{
  "norm_eps": 1e-06,
  "positions": "learned",
  "init": "normal",
  "lr": 0.00214,
  "warmup_steps": 571
}
MLP neurons of a small language model. Each row is named by its layer, matrix (up: input weights; down: output weights) and neuron, and shows model dimensions 16-79. Each number is 50 + 10 x the weight over its row's rms, rounded and kept within 0 to 99.
Before each neuron's rows, "fires after" lists the tokens most often just before its 100 highest values on Wikipedia text that the model never trained on. A number after a token or word is its count.

fires after: " " 33, " (" 28, "5" 10, "4" 7, "1" 7, "6" 4
L9.up936:58 63 55 64 40 37 67 49 42 54 47 51 53 49 51 41 50 70 44 56 55 41 38 39 45 55 62 50 67 55 42 53 36 39 46 60 77 43 55 50 48 55 52 45 46 58 46 35 42 55 55 67 37 31 55 38 50 47 38 49 42 53 42 60
L9.down936:45 57 53 46 51 44 51 61 54 32 33 39 53 53 55 47 65 51 44 54 48 50 52 62 56 52 54 46 43 68 41 53 51 53 41 43 36 45 52 39 42 62 43 49 50 44 55 73 61 75 52 52 43 47 40 64 40 36 60 43 38 50 32 25

fires after: " s" 87, " S" 10
L7.up333:64 36 55 49 45 49 59 59 57 57 60 47 39 41 31 57 43 63 53 28 58 70 48 47 51 44 50 46 34 48 41 40 60 34 29 66 40 67 62 39 52 54 54 41 49 49 30 42 40 53 63 58 51 47 75 41 74 42 45 34 47 55 44 35
L7.down333:56 57 28 32 55 47 47 58 64 41 33 59 42 59 51 65 59 42 62 45 54 54 57 55 47 60 51 51 50 46 50 45 51 61 35 32 37 38 52 53 64 41 62 41 57 41 43 27 39 71 32 65 35 60 45 27 67 45 47 59 61 32 64 54

fires after: "os" 22, "u" 14, "ur" 13, "ak" 8, "ol" 5, "ra" 5
L8.up431:68 40 65 44 41 52 41 48 49 76 41 62 58 44 42 30 50 42 52 54 54 52 44 54 52 44 60 30 53 36 50 46 45 38 60 45 48 80 39 59 30 57 41 43 51 52 65 45 27 38 49 48 38 43 66 40 54 57 42 36 57 39 47 59
L8.down431:65 54 58 63 40 50 58 62 63 38 55 54 58 80 52 55 51 46 47 38 37 34 57 59 48 65 71 51 32 53 61 60 37 56 47 32 48 47 55 50 71 38 48 45 66 58 48 42 48 51 58 40 23 37 51 44 47 38 40 65 62 50 55 65

fires after: " st" 52, " St" 32, "st" 6
L8.up807:56 55 46 62 50 51 39 55 70 50 41 49 58 40 57 39 56 47 51 59 30 60 55 47 58 47 36 74 48 47 54 55 42 55 37 63 78 60 63 41 39 59 46 39 47 55 58 38 67 45 50 51 35 61 53 62 63 52 42 42 57 63 50 44
L8.down807:51 50 65 53 47 48 44 52 59 49 45 50 63 52 59 34 53 48 54 52 33 53 61 38 26 62 65 64 66 45 44 53 40 41 60 30 64 52 33 52 53 50 65 44 20 37 38 56 56 48 59 46 51 38 55 48 55 50 54 55 58 59 47 59

fires after: " s" 25, "w" 10, " he" 7, " l" 7, "r" 6, "o" 5
L9.up122:61 43 41 62 54 42 46 45 52 48 55 61 52 42 38 52 56 58 48 38 54 46 62 54 62 28 48 54 51 41 29 64 71 70 59 49 39 74 39 45 61 40 44 35 52 58 45 46 57 39 39 54 54 41 53 63 64 50 43 33 73 60 44 37
L9.down122:46 59 40 41 41 53 66 46 39 48 54 48 58 33 48 54 75 63 58 47 64 56 47 50 48 62 51 48 53 47 58 46 72 43 45 54 67 56 60 45 33 37 43 45 53 55 40 72 38 37 50 51 45 52 48 62 35 29 47 51 39 66 37 47

fires after: " on" 34, " d" 16, " D" 15, " O" 10, "ing" 6
L6.up785:50 53 36 51 49 39 51 32 56 43 50 47 67 51 55 40 41 54 61 55 43 43 51 47 54 38 62 53 61 54 43 54 57 65 50 39 27 46 42 42 51 43 43 63 58 62 65 33 49 90 57 49 53 59 44 61 47 51 46 49 34 65 41 49
L6.down785:65 55 65 64 38 54 56 49 60 29 54 55 46 67 38 70 47 43 50 49 53 48 50 48 32 53 54 60 54 52 60 22 64 42 40 41 63 43 37 50 48 49 50 53 58 48 38 41 61 46 55 54 46 46 67 41 64 51 42 49 57 48 44 62

fires after: "1" 49, "2" 40, "3" 4, " " 4
L9.up163:61 67 36 62 51 49 56 51 54 61 57 44 55 45 47 38 45 68 55 52 40 35 49 44 55 45 69 64 58 37 41 37 51 52 50 36 66 40 58 32 28 48 45 33 52 60 43 41 49 71 50 58 43 56 52 38 43 49 31 29 36 56 34 44
L9.down163:46 53 63 44 42 38 52 31 63 43 56 36 64 64 64 49 46 55 53 59 53 43 47 49 47 49 58 39 31 66 47 56 31 51 59 54 44 61 54 39 32 63 44 46 44 44 46 64 52 48 54 52 42 49 44 58 45 45 62 52 44 44 54 23

fires after: "ur" 13, "ou" 11, "p" 11, "o" 10, "u" 10, "l" 6
L9.up120:72 41 31 50 50 45 48 67 29 48 47 53 54 64 35 40 57 49 48 43 54 32 56 48 62 40 30 46 55 55 37 56 50 60 53 43 53 62 56 57 47 57 69 37 51 42 70 39 55 57 44 61 57 68 57 56 43 30 41 45 54 48 52 56
L9.down120:56 44 50 64 76 73 47 21 38 65 48 49 51 41 51 34 60 60 54 52 54 55 46 47 56 45 57 46 29 65 51 43 52 60 45 56 56 61 48 46 49 48 63 44 35 41 50 60 41 68 56 58 45 43 42 47 29 32 50 57 47 58 50 38

fires after: " A" 45, "o" 17, "g" 15, "A" 5
L6.up649:56 38 38 58 52 51 51 49 57 55 37 41 53 47 36 44 53 48 64 42 59 54 63 52 63 53 62 65 54 50 53 61 50 38 56 40 49 49 35 26 61 44 50 46 69 67 31 56 45 65 47 50 55 61 51 51 60 47 43 52 52 77 57 52
L6.down649:48 69 43 51 52 43 66 47 74 42 35 58 42 54 73 46 45 54 59 43 42 22 47 37 37 76 44 53 35 43 69 40 50 43 48 57 58 47 73 41 37 47 58 64 46 47 66 50 56 48 55 44 49 61 46 60 55 48 37 54 53 40 36 35

fires after: " the" 19, "ich" 16, " that" 14, " it" 9, "is" 6, " The" 5
L7.up905:66 39 55 60 38 45 51 60 42 60 36 55 55 51 51 51 52 54 56 43 67 51 50 39 53 31 39 52 31 56 36 61 65 50 57 59 54 63 44 28 52 49 54 47 43 61 27 42 38 64 46 53 72 31 35 54 32 50 48 44 43 36 61 33
L7.down905:39 67 46 38 61 41 43 54 44 29 32 55 69 54 49 44 62 53 47 32 45 50 44 67 51 57 52 60 46 44 51 43 46 46 62 47 42 34 50 50 56 49 39 63 57 62 51 63 60 24 57 48 62 60 62 43 31 53 65 34 62 59 45 52

fires after: "e" 41, " s" 24, " f" 14, " F" 5, "ur" 4, " S" 4
L9.up472:44 53 53 76 45 48 50 54 44 54 54 40 40 46 34 43 36 52 61 32 53 57 52 37 58 35 43 48 37 65 57 46 66 26 31 55 48 69 66 41 61 63 33 52 56 58 34 53 51 50 69 61 57 44 49 50 49 50 41 64 42 54 43 46
L9.down472:51 31 50 60 45 45 58 49 61 68 42 49 42 46 39 59 26 51 47 60 54 54 43 46 53 43 47 32 42 67 51 66 38 64 44 40 47 42 51 58 50 40 49 47 63 40 75 39 62 42 43 47 42 58 41 42 52 41 73 47 40 48 53 31

fires after: " the" 41, "|" 14, " The" 8, "'s" 7, "\n" 7
L7.up564:68 35 50 54 44 44 41 55 63 63 53 55 48 48 52 45 41 79 51 65 63 64 48 41 39 49 45 53 47 46 54 63 45 29 39 69 66 55 46 36 63 62 53 52 53 56 44 48 38 62 54 57 44 49 47 45 54 63 54 51 48 40 50 32
L7.down564:44 57 66 46 60 51 34 47 59 56 43 44 51 55 49 53 61 51 50 34 50 47 37 50 67 46 29 66 44 55 51 69 68 62 53 54 41 44 35 46 47 44 45 43 42 52 65 51 66 32 54 56 55 46 52 57 46 41 69 49 61 56 70 47

fires after: "t" 35, " be" 19, " o" 13, " l" 8, "p" 6, " ch" 4
L7.up507:51 46 32 50 38 55 40 55 51 42 52 66 55 61 46 42 51 52 62 45 47 33 71 39 47 54 60 40 63 53 40 58 67 62 53 48 45 41 38 55 43 46 40 39 54 49 47 47 59 35 38 39 49 65 40 54 67 51 47 42 51 55 58 59
L7.down507:49 57 63 60 58 61 53 51 51 65 52 42 44 42 47 43 55 42 42 40 46 59 41 51 59 58 44 63 43 53 43 76 39 56 39 57 59 58 38 60 56 67 68 53 30 63 31 36 34 44 50 51 52 40 44 45 48 58 51 47 26 51 49 56

fires after: " D" 14, " V" 14, " v" 14, "d" 11, " d" 10, "p" 7
L9.up241:64 40 40 67 47 53 58 36 52 59 42 53 56 39 47 59 58 45 54 39 55 39 42 48 55 54 61 38 67 46 58 34 39 53 48 43 26 54 48 49 52 41 50 57 52 50 49 56 41 68 53 63 50 68 49 52 56 37 54 53 50 48 34 51
L9.down241:46 40 54 59 43 51 70 31 65 40 53 52 58 42 56 42 23 35 51 47 51 36 53 48 46 47 60 58 45 53 55 64 54 44 50 65 58 42 59 54 48 53 33 38 50 59 43 47 61 53 60 48 34 53 39 58 36 40 59 48 53 45 71 50

fires after: "r" 26, " s" 14, "l" 10, " b" 9, "a" 8, " f" 5
L9.up805:62 64 57 53 56 48 59 50 57 29 43 38 54 45 42 29 34 58 71 42 49 67 53 52 51 33 42 43 56 39 61 51 76 47 48 43 48 54 40 29 51 51 49 58 62 53 66 41 36 54 42 57 36 46 48 49 35 51 45 41 52 52 68 45
L9.down805:54 53 46 23 62 60 42 47 42 56 54 61 37 32 52 59 47 59 67 54 46 37 39 42 51 47 63 47 36 41 66 52 52 53 43 65 50 59 58 40 47 53 64 50 59 42 61 63 48 45 36 63 53 63 56 55 25 60 54 53 45 36 32 48

fires after: "ter" 18, " S" 15, " s" 10, "ig" 9, "z" 8, "n" 6
L7.up489:48 61 57 48 35 39 57 54 49 54 52 53 53 48 54 52 44 51 39 42 55 53 50 55 59 32 54 71 35 38 46 40 48 43 59 45 33 61 47 37 48 57 58 39 41 53 69 61 46 51 48 55 50 37 23 50 45 46 47 52 74 60 50 54
L7.down489:51 46 36 52 54 47 61 60 39 50 51 50 44 42 67 45 48 54 43 44 28 39 53 37 40 54 56 32 45 50 53 64 49 68 46 63 49 48 60 54 45 68 52 59 55 52 55 40 50 53 53 54 41 53 42 60 56 59 49 59 44 46 53 40

fires after: " " 29, "2" 17, "1" 11, "5" 10, "0" 7, "3" 6
L7.up850:49 77 49 55 34 39 58 52 51 56 49 44 55 62 56 49 44 66 46 56 56 39 59 38 49 47 55 50 55 47 47 49 45 80 75 52 48 36 46 32 45 49 52 41 46 52 51 46 47 67 39 55 57 54 52 55 56 62 44 20 43 72 54 55
L7.down850:60 45 56 40 38 62 57 50 71 47 52 37 55 47 42 74 56 59 47 53 57 34 53 51 78 49 49 40 48 70 31 61 45 62 75 38 36 63 59 46 48 42 53 48 36 57 53 54 55 50 53 47 50 36 55 52 37 52 55 43 45 33 61 57

fires after: " o" 73, "w" 11, "p" 10
L8.up849:64 63 53 44 27 48 51 50 27 49 50 55 54 49 40 44 58 58 52 34 50 60 61 28 56 44 48 52 52 68 44 48 46 50 61 60 37 65 54 47 58 42 47 36 50 55 70 49 70 41 40 50 49 47 40 41 61 42 30 30 52 48 57 46
L8.down849:43 52 46 58 55 51 52 46 67 55 56 52 62 57 51 61 50 51 49 61 44 44 62 44 57 74 42 52 41 52 55 68 42 54 70 58 54 39 45 43 52 44 55 34 47 57 47 47 54 52 46 50 55 34 36 47 44 55 36 61 38 62 56 59

fires after: " R" 17, "is" 14, " d" 10, "R" 7, " l" 7, "v" 6
L8.up328:60 51 49 53 62 48 38 20 45 56 55 51 53 44 43 50 54 62 46 51 46 49 52 55 74 44 58 52 47 68 50 34 45 66 40 59 56 57 55 56 52 40 68 42 52 55 76 46 46 46 51 64 55 44 42 56 50 35 58 52 55 38 56 41
L8.down328:44 81 54 60 41 66 54 43 39 47 68 48 43 48 35 39 44 58 46 34 54 40 60 55 46 41 42 61 45 49 57 72 52 42 54 54 42 53 56 53 38 50 62 61 37 47 54 50 43 59 51 44 59 53 47 69 44 58 45 36 57 54 39 47

fires after: "s" 30, " s" 24, "p" 13, "c" 10, "t" 8
L7.up925:52 32 69 57 34 44 64 47 49 45 61 53 45 46 42 52 55 77 59 33 60 49 35 40 56 50 50 33 36 53 46 35 30 39 39 55 35 74 38 53 58 26 42 40 57 40 45 46 38 54 51 57 49 35 47 37 66 39 52 47 44 36 49 51
L7.down925:51 49 38 47 40 42 57 41 44 47 44 75 70 55 48 56 64 42 50 57 45 43 64 51 45 51 54 61 66 69 59 49 47 34 55 60 48 46 57 42 68 51 61 48 57 52 41 50 52 57 40 56 68 48 52 35 43 36 46 47 35 57 45 43

fires after: " o" 26, " s" 13, " b" 11, " w" 8, "ou" 6, " th" 6
L8.up323:54 56 64 73 41 42 67 41 63 53 32 56 41 51 31 44 58 49 60 38 63 60 48 36 50 38 29 49 63 64 42 71 59 50 53 53 59 55 66 44 61 53 39 49 66 64 49 42 43 36 45 48 56 43 52 62 46 49 29 70 58 54 52 42
L8.down323:51 52 42 46 48 63 43 56 57 56 56 60 63 55 56 51 50 59 43 57 40 51 51 36 56 51 59 47 57 45 44 60 40 34 71 59 50 42 23 46 49 68 64 39 39 53 59 51 46 51 58 45 43 39 38 54 41 46 66 57 59 48 44 64

fires after: " d" 46, " in" 7, " of" 6, "," 4
L7.up519:51 45 44 60 57 39 38 38 59 59 55 53 49 35 67 61 53 40 64 56 47 38 48 45 60 33 37 56 47 40 43 27 75 63 31 30 44 51 51 50 45 43 64 48 57 49 63 40 48 52 38 51 50 40 50 50 56 50 66 44 42 47 35 62
L7.down519:53 52 70 39 47 54 57 57 33 36 60 32 57 57 47 43 54 43 72 63 57 64 48 53 54 42 39 53 73 50 55 39 57 56 42 53 49 45 42 30 50 55 51 73 56 40 47 60 61 57 41 62 64 51 50 62 56 28 51 34 31 76 50 58

fires after: "a" 64, "o" 10, "u" 4
L9.up404:46 43 51 47 54 51 49 57 44 62 47 61 66 40 23 33 42 52 48 32 60 77 45 60 59 46 47 48 57 32 41 61 57 71 50 50 55 57 37 32 40 60 58 49 45 46 58 48 41 59 47 45 44 42 31 35 45 45 35 48 64 49 54 57
L9.down404:51 58 54 32 66 30 51 61 43 40 48 50 58 31 48 41 62 51 50 54 49 32 54 70 55 48 61 38 49 50 53 42 39 44 50 59 51 57 56 45 48 47 43 62 61 63 43 61 61 65 48 71 46 58 36 50 43 60 66 44 57 50 45 33

fires after: " pro" 37, " s" 24, " ex" 7, "c" 5, "e" 4, " S" 4
L6.up423:59 44 70 40 44 47 73 52 39 50 60 61 40 35 44 54 54 57 53 09 52 56 55 48 52 52 45 44 44 62 43 44 51 31 45 53 52 74 51 42 57 30 46 38 60 50 44 43 61 55 51 55 55 43 57 52 80 33 45 53 54 41 56 27
L6.down423:46 61 42 50 57 49 54 41 48 40 36 64 52 55 42 54 62 49 48 54 52 66 56 51 51 35 47 53 46 47 62 31 47 42 44 60 54 42 37 48 40 40 54 41 53 45 48 35 59 42 48 45 59 47 56 35 65 46 56 64 64 63 55 65

fires after: " e" 41, "le" 17, " ex" 8, "c" 6, "o" 4
L7.up472:66 63 37 56 55 44 36 57 46 48 59 61 60 46 50 50 47 74 59 44 50 43 52 48 35 36 51 46 52 36 47 61 35 53 60 47 47 37 40 36 59 44 48 33 44 54 49 51 54 63 40 58 58 62 23 58 72 45 49 71 65 46 55 30
L7.down472:40 61 62 62 55 62 48 44 60 59 44 38 61 54 51 54 60 47 42 41 48 41 62 58 45 51 59 44 64 51 41 39 48 60 62 40 36 47 54 35 52 49 55 53 52 53 40 67 41 43 37 29 46 33 52 49 56 40 33 41 61 57 60 44

fires after: " d" 59, " D" 21, "em" 14
L6.up191:52 49 54 50 52 43 50 34 62 65 62 61 42 35 58 46 70 48 59 53 38 45 49 46 63 47 64 49 55 63 40 32 42 54 45 47 38 39 65 47 48 41 49 50 60 54 51 40 45 71 42 61 45 57 51 50 49 53 62 49 38 38 39 59
L6.down191:41 65 71 48 43 59 66 40 68 46 54 43 52 33 38 60 37 56 60 49 44 70 53 53 61 44 61 38 46 52 60 38 54 51 42 52 48 51 46 51 46 48 34 60 60 54 53 47 44 57 56 41 52 51 45 49 37 59 55 53 47 44 32 42

fires after: "1" 37, "2" 29, "3" 15, "6" 8, "4" 6, "5" 5
L8.up723:54 58 50 57 56 48 44 43 40 58 39 43 56 50 48 62 44 69 52 53 43 57 43 38 34 48 64 50 53 41 44 35 43 54 53 53 54 48 27 51 57 60 57 45 39 56 66 47 36 55 54 64 60 38 52 36 60 38 48 44 44 70 50 51
L8.down723:56 45 55 48 46 49 62 29 64 32 57 42 45 50 61 49 57 53 62 36 56 50 57 47 49 48 50 42 26 55 38 53 34 57 38 25 48 66 65 36 24 49 54 61 56 46 44 48 55 56 43 59 59 42 42 61 42 54 59 49 53 38 49 42

fires after: "ra" 17, "u" 12, " b" 12, "a" 9, " G" 9, "l" 9
L9.up521:63 39 50 61 58 59 30 51 44 61 36 52 39 44 48 40 68 38 65 49 62 46 61 51 42 43 56 44 66 41 50 52 55 55 50 41 40 62 36 67 57 50 44 62 57 47 68 68 48 60 42 42 45 53 68 50 65 55 48 46 58 26 53 57
L9.down521:51 51 28 51 50 52 36 59 30 37 55 25 53 48 75 44 55 42 38 38 46 42 39 40 66 45 62 58 44 48 68 65 50 53 49 49 61 49 51 53 39 50 49 47 50 63 55 62 44 37 40 50 41 43 51 61 45 53 44 70 65 56 42 44

fires after: " st" 41, " St" 12, "l" 12, " c" 5, " f" 5, " L" 4
L8.up463:52 63 49 63 64 41 49 58 54 47 46 54 29 37 73 60 64 52 58 55 33 59 47 61 53 34 51 66 55 48 38 51 52 62 46 47 57 59 60 48 66 46 59 50 54 48 71 45 53 55 58 53 51 67 55 50 58 57 47 55 44 51 65 45
L8.down463:51 44 47 37 53 45 34 46 48 35 45 51 36 51 58 49 59 48 44 42 42 45 72 44 41 57 45 47 55 55 55 39 57 31 58 42 37 34 39 55 48 46 54 53 55 44 40 57 60 65 75 47 51 52 48 50 71 29 46 60 44 50 35 55

fires after: "b" 23, " b" 21, " he" 8
L9.up927:42 51 50 58 63 46 52 52 50 54 50 39 49 46 39 45 58 70 61 40 51 57 54 56 63 34 28 48 57 36 44 69 62 73 53 47 51 38 49 56 43 60 52 57 45 59 52 35 37 42 61 62 34 42 53 53 49 55 50 56 47 65 52 53
L9.down927:55 49 50 38 47 48 46 48 40 54 81 60 72 56 50 62 58 64 42 45 57 48 47 41 47 44 55 55 39 42 46 41 59 46 66 49 58 36 40 43 35 33 64 43 60 67 62 46 53 44 67 51 40 44 36 47 50 37 49 37 53 48 49 33

fires after: "c" 12, "a" 12, "i" 9, "is" 7, "w" 6, "as" 5
L7.up412:45 45 71 55 55 59 44 63 46 72 34 48 48 45 31 45 55 45 44 52 55 52 31 46 44 41 43 51 57 42 35 58 44 59 49 39 43 45 36 48 57 45 56 54 54 47 51 41 36 56 42 56 57 46 45 48 48 35 40 55 78 62 66 65
L7.down412:68 63 50 50 50 49 56 50 50 46 56 62 50 54 39 63 47 45 61 49 56 47 55 37 58 36 45 40 42 53 62 48 48 47 49 24 53 34 55 37 51 57 34 52 64 44 53 47 54 59 58 66 53 56 51 46 68 42 47 30 44 50 41 46

fires after: " s" 27, " " 17, " (" 15, " n" 11, "c" 6
L6.up0:42 31 46 56 40 39 68 38 42 41 55 49 51 48 65 63 45 60 50 39 59 45 37 50 67 42 47 36 32 55 52 46 52 31 40 46 46 69 64 50 54 46 53 42 57 48 31 53 45 52 65 54 50 41 51 40 59 67 49 46 34 38 51 51
L6.down0:61 51 54 41 53 53 53 49 65 56 55 69 41 48 37 44 48 42 62 48 44 51 48 59 59 59 52 56 72 72 52 50 45 50 58 49 35 57 70 42 65 36 63 53 67 55 59 56 45 37 50 52 34 47 47 37 41 39 63 48 46 48 59 36

fires after: "r" 25, "a" 13, "i" 13, "us" 6
L7.up830:49 42 40 58 45 51 42 64 55 43 39 47 53 57 41 40 47 40 30 41 41 43 44 61 28 31 33 40 69 38 43 57 58 54 69 49 66 29 42 41 52 53 56 47 60 60 69 41 42 53 44 40 57 38 50 58 48 37 33 46 62 61 38 54
L7.down830:53 58 71 39 63 68 52 48 58 42 47 45 51 46 45 43 52 59 74 50 85 38 39 43 55 50 61 47 58 46 46 40 65 55 47 53 24 53 42 35 48 62 51 52 62 55 35 50 47 60 55 44 39 66 48 38 65 44 44 45 45 40 59 59

fires after: "ak" 26, " S" 13, "e" 6, "ur" 6, "r" 6
L9.up531:54 39 73 53 37 62 60 48 38 71 35 63 53 39 44 53 58 39 44 29 57 48 31 41 48 44 65 42 59 53 50 52 63 39 52 53 45 61 34 49 59 50 55 49 58 50 80 57 33 58 45 52 67 45 48 39 58 50 43 30 56 39 46 60
L9.down531:43 63 31 36 51 55 53 55 64 47 48 39 54 42 54 57 48 50 52 52 42 45 55 54 38 71 54 28 62 47 50 51 43 51 46 67 51 51 58 53 41 46 47 58 63 46 50 60 56 43 46 56 47 37 30 51 32 40 57 53 57 56 38 52

fires after: " e" 30, " ch" 15, "o" 6, "ist" 6, "le" 5, "ly" 4
L7.up31:61 53 30 55 51 50 38 74 41 72 64 56 55 50 29 49 46 27 47 52 51 71 56 54 30 41 56 61 68 57 55 56 56 54 62 33 42 39 56 37 61 47 59 45 42 53 60 50 55 76 58 57 60 60 37 54 67 47 44 40 62 36 62 36
L7.down31:50 47 56 46 58 47 63 23 39 33 54 38 57 56 48 59 56 49 58 44 54 51 57 50 58 46 70 37 41 56 56 43 64 59 41 57 55 49 47 45 47 47 55 47 61 43 42 50 49 35 36 49 47 60 68 46 47 64 46 44 46 58 57 56

fires after: " b" 34, "ou" 31, "o" 5, "b" 5, " B" 4, "t" 4
L7.up612:52 53 55 63 61 50 36 49 53 69 28 37 70 46 30 28 66 47 67 46 59 58 54 46 44 37 57 65 64 48 54 56 48 66 46 56 35 50 48 40 56 72 57 63 58 52 54 48 34 67 46 35 52 55 34 46 46 62 37 35 72 45 64 63
L7.down612:57 39 72 27 34 46 58 70 41 55 51 55 59 67 66 44 60 37 31 53 35 48 60 26 45 59 61 48 30 62 62 63 36 34 46 50 42 52 66 42 55 47 32 46 46 61 47 47 54 54 39 67 63 43 46 54 48 70 61 51 51 48 34 39

fires after: "f" 38, "st" 27, "b" 17, "est" 4, "iv" 4
L8.up540:50 60 55 58 71 55 36 26 61 64 40 39 46 46 56 30 52 69 61 36 56 39 63 45 36 58 47 49 54 43 39 52 58 65 54 38 51 36 58 44 61 55 48 49 59 49 56 30 34 58 39 52 47 35 59 48 43 42 56 56 65 74 51 59
L8.down540:40 41 44 26 54 51 54 49 37 36 67 40 51 55 56 58 52 50 41 54 31 34 54 69 49 48 59 66 46 55 57 36 51 48 42 32 48 60 49 62 42 60 69 35 66 62 59 54 53 39 52 58 55 45 34 63 42 55 66 69 57 32 44 45

fires after: "in" 20, "u" 15, "i" 13, "ur" 11, "il" 8, "as" 6
L8.up764:69 27 49 49 45 51 55 65 53 78 52 51 50 43 41 47 44 48 49 54 46 49 36 50 52 34 48 49 49 51 58 61 66 47 43 62 49 69 38 53 42 51 57 62 70 47 43 59 26 36 50 49 49 56 58 54 66 46 47 47 59 35 54 51
L8.down764:53 43 73 39 41 54 49 36 57 41 49 54 44 58 34 60 54 42 40 58 40 52 45 50 50 61 34 60 39 53 49 45 55 51 49 54 51 44 63 53 42 46 48 45 43 51 43 39 61 70 54 34 53 54 55 51 41 53 36 39 43 54 52 43

fires after: "2" 34, "0" 14, "1" 11, " " 8, "." 7, "3" 6
L2.up331:60 76 38 62 30 38 65 47 52 42 63 51 62 55 66 32 49 39 55 54 62 50 50 38 54 51 47 51 44 32 49 39 56 52 48 55 59 55 49 53 38 57 51 34 51 67 49 43 35 48 71 59 43 29 47 41 31 38 20 50 45 55 31 47
L2.down331:55 57 53 60 36 54 71 29 61 32 38 50 47 54 56 35 38 51 40 42 55 56 54 65 43 70 50 63 45 46 63 30 36 39 45 56 53 46 44 47 51 70 40 39 44 44 55 52 53 41 54 52 46 55 60 51 44 25 68 47 46 40 56 44

fires after: " st" 19, " pl" 14, " m" 13, "ist" 9, "er" 8, " St" 7
L8.up688:56 63 51 57 44 55 43 70 47 57 42 48 27 47 69 47 45 49 59 46 53 51 41 64 50 25 45 56 61 38 36 48 54 53 56 43 53 55 35 41 55 55 62 59 62 52 65 42 51 72 51 60 40 62 53 42 37 48 52 41 46 57 59 37
L8.down688:23 32 49 30 58 53 58 39 44 66 42 48 49 50 64 43 32 34 61 61 59 46 36 64 57 62 60 49 41 41 48 35 46 27 48 62 50 47 39 45 46 49 57 68 57 42 49 52 55 45 56 46 37 51 49 53 59 48 36 40 56 51 44 51

fires after: " b" 30, " a" 24, " al" 11, " p" 10, " o" 9, " A" 5
L8.up644:60 50 55 65 42 49 60 48 47 31 41 61 55 61 42 49 77 65 58 31 45 71 58 36 53 41 57 53 51 49 43 40 35 38 50 34 55 53 52 68 50 39 43 47 47 59 47 48 30 40 65 60 50 56 57 42 69 61 35 40 43 58 39 39
L8.down644:51 49 48 37 57 61 44 46 33 52 44 50 62 46 64 70 59 44 33 48 62 48 46 39 52 57 47 39 40 41 52 43 39 46 46 60 27 44 52 54 44 36 65 43 59 51 61 62 43 43 60 47 47 39 42 56 44 40 56 25 64 51 44 53

fires after: " of" 36, " s" 32, "s" 10, " S" 5
L9.up684:62 57 68 51 36 47 71 35 47 45 44 38 52 38 33 45 44 59 59 33 71 69 42 46 63 34 39 40 58 50 53 57 32 49 50 65 52 62 61 43 55 47 29 50 50 58 43 52 46 45 43 54 36 37 49 56 49 59 39 57 54 38 48 55
L9.down684:37 42 41 50 43 49 46 58 62 54 56 47 51 53 54 59 49 37 51 61 34 52 48 46 42 50 42 58 49 61 43 50 57 45 57 42 59 53 43 66 48 63 59 48 41 57 73 54 52 53 38 33 35 48 51 65 58 48 85 48 47 53 45 43

fires after: "it" 21, " v" 11, " " 9, "n" 9, "v" 8, " R" 7
L6.up88:61 58 61 74 50 44 61 38 46 40 45 51 40 53 60 49 57 58 62 50 52 35 42 36 59 48 45 70 42 52 49 45 41 46 25 52 68 48 63 42 51 37 66 45 42 46 45 67 49 49 46 56 43 38 38 40 45 43 53 35 50 29 50 60
L6.down88:45 68 39 44 46 66 57 52 66 41 54 53 37 58 39 48 51 36 61 32 30 39 49 76 45 51 49 39 59 50 59 30 58 33 55 57 62 42 61 41 61 60 53 52 60 50 72 58 57 61 67 58 49 50 67 46 45 65 51 45 42 55 56 36

fires after: "ct" 16, "g" 11, " a" 9, "r" 8, " e" 8
L7.up182:48 51 56 49 28 59 31 62 38 45 60 53 54 54 39 47 62 38 54 52 66 75 52 43 56 35 44 44 85 55 36 40 47 61 53 41 40 62 41 62 56 40 45 37 52 63 31 48 43 65 65 51 50 55 37 53 58 36 40 53 58 41 36 52
L7.down182:51 47 63 41 52 45 48 32 42 46 35 44 61 34 56 61 46 61 56 37 40 51 62 33 59 55 54 42 64 49 57 49 64 51 45 78 71 44 46 45 27 41 64 57 53 52 48 41 38 51 67 39 45 50 58 39 82 57 52 40 54 57 21 41

fires after: "g" 33, "r" 30, "m" 7, "A" 4
L9.up205:52 42 34 55 53 50 55 55 52 58 41 56 50 50 28 45 63 34 56 49 68 60 46 57 70 42 49 52 73 30 43 39 31 41 47 30 43 56 28 41 59 51 54 31 65 64 29 46 32 47 42 45 54 39 41 55 41 47 39 53 56 36 51 72
L9.down205:54 62 52 28 61 45 45 69 43 55 44 34 65 40 54 24 53 48 54 48 42 53 66 33 62 64 54 73 60 53 66 67 49 53 70 54 38 39 54 59 47 57 46 73 42 54 54 38 54 33 56 49 49 36 62 57 56 54 30 53 57 46 44 36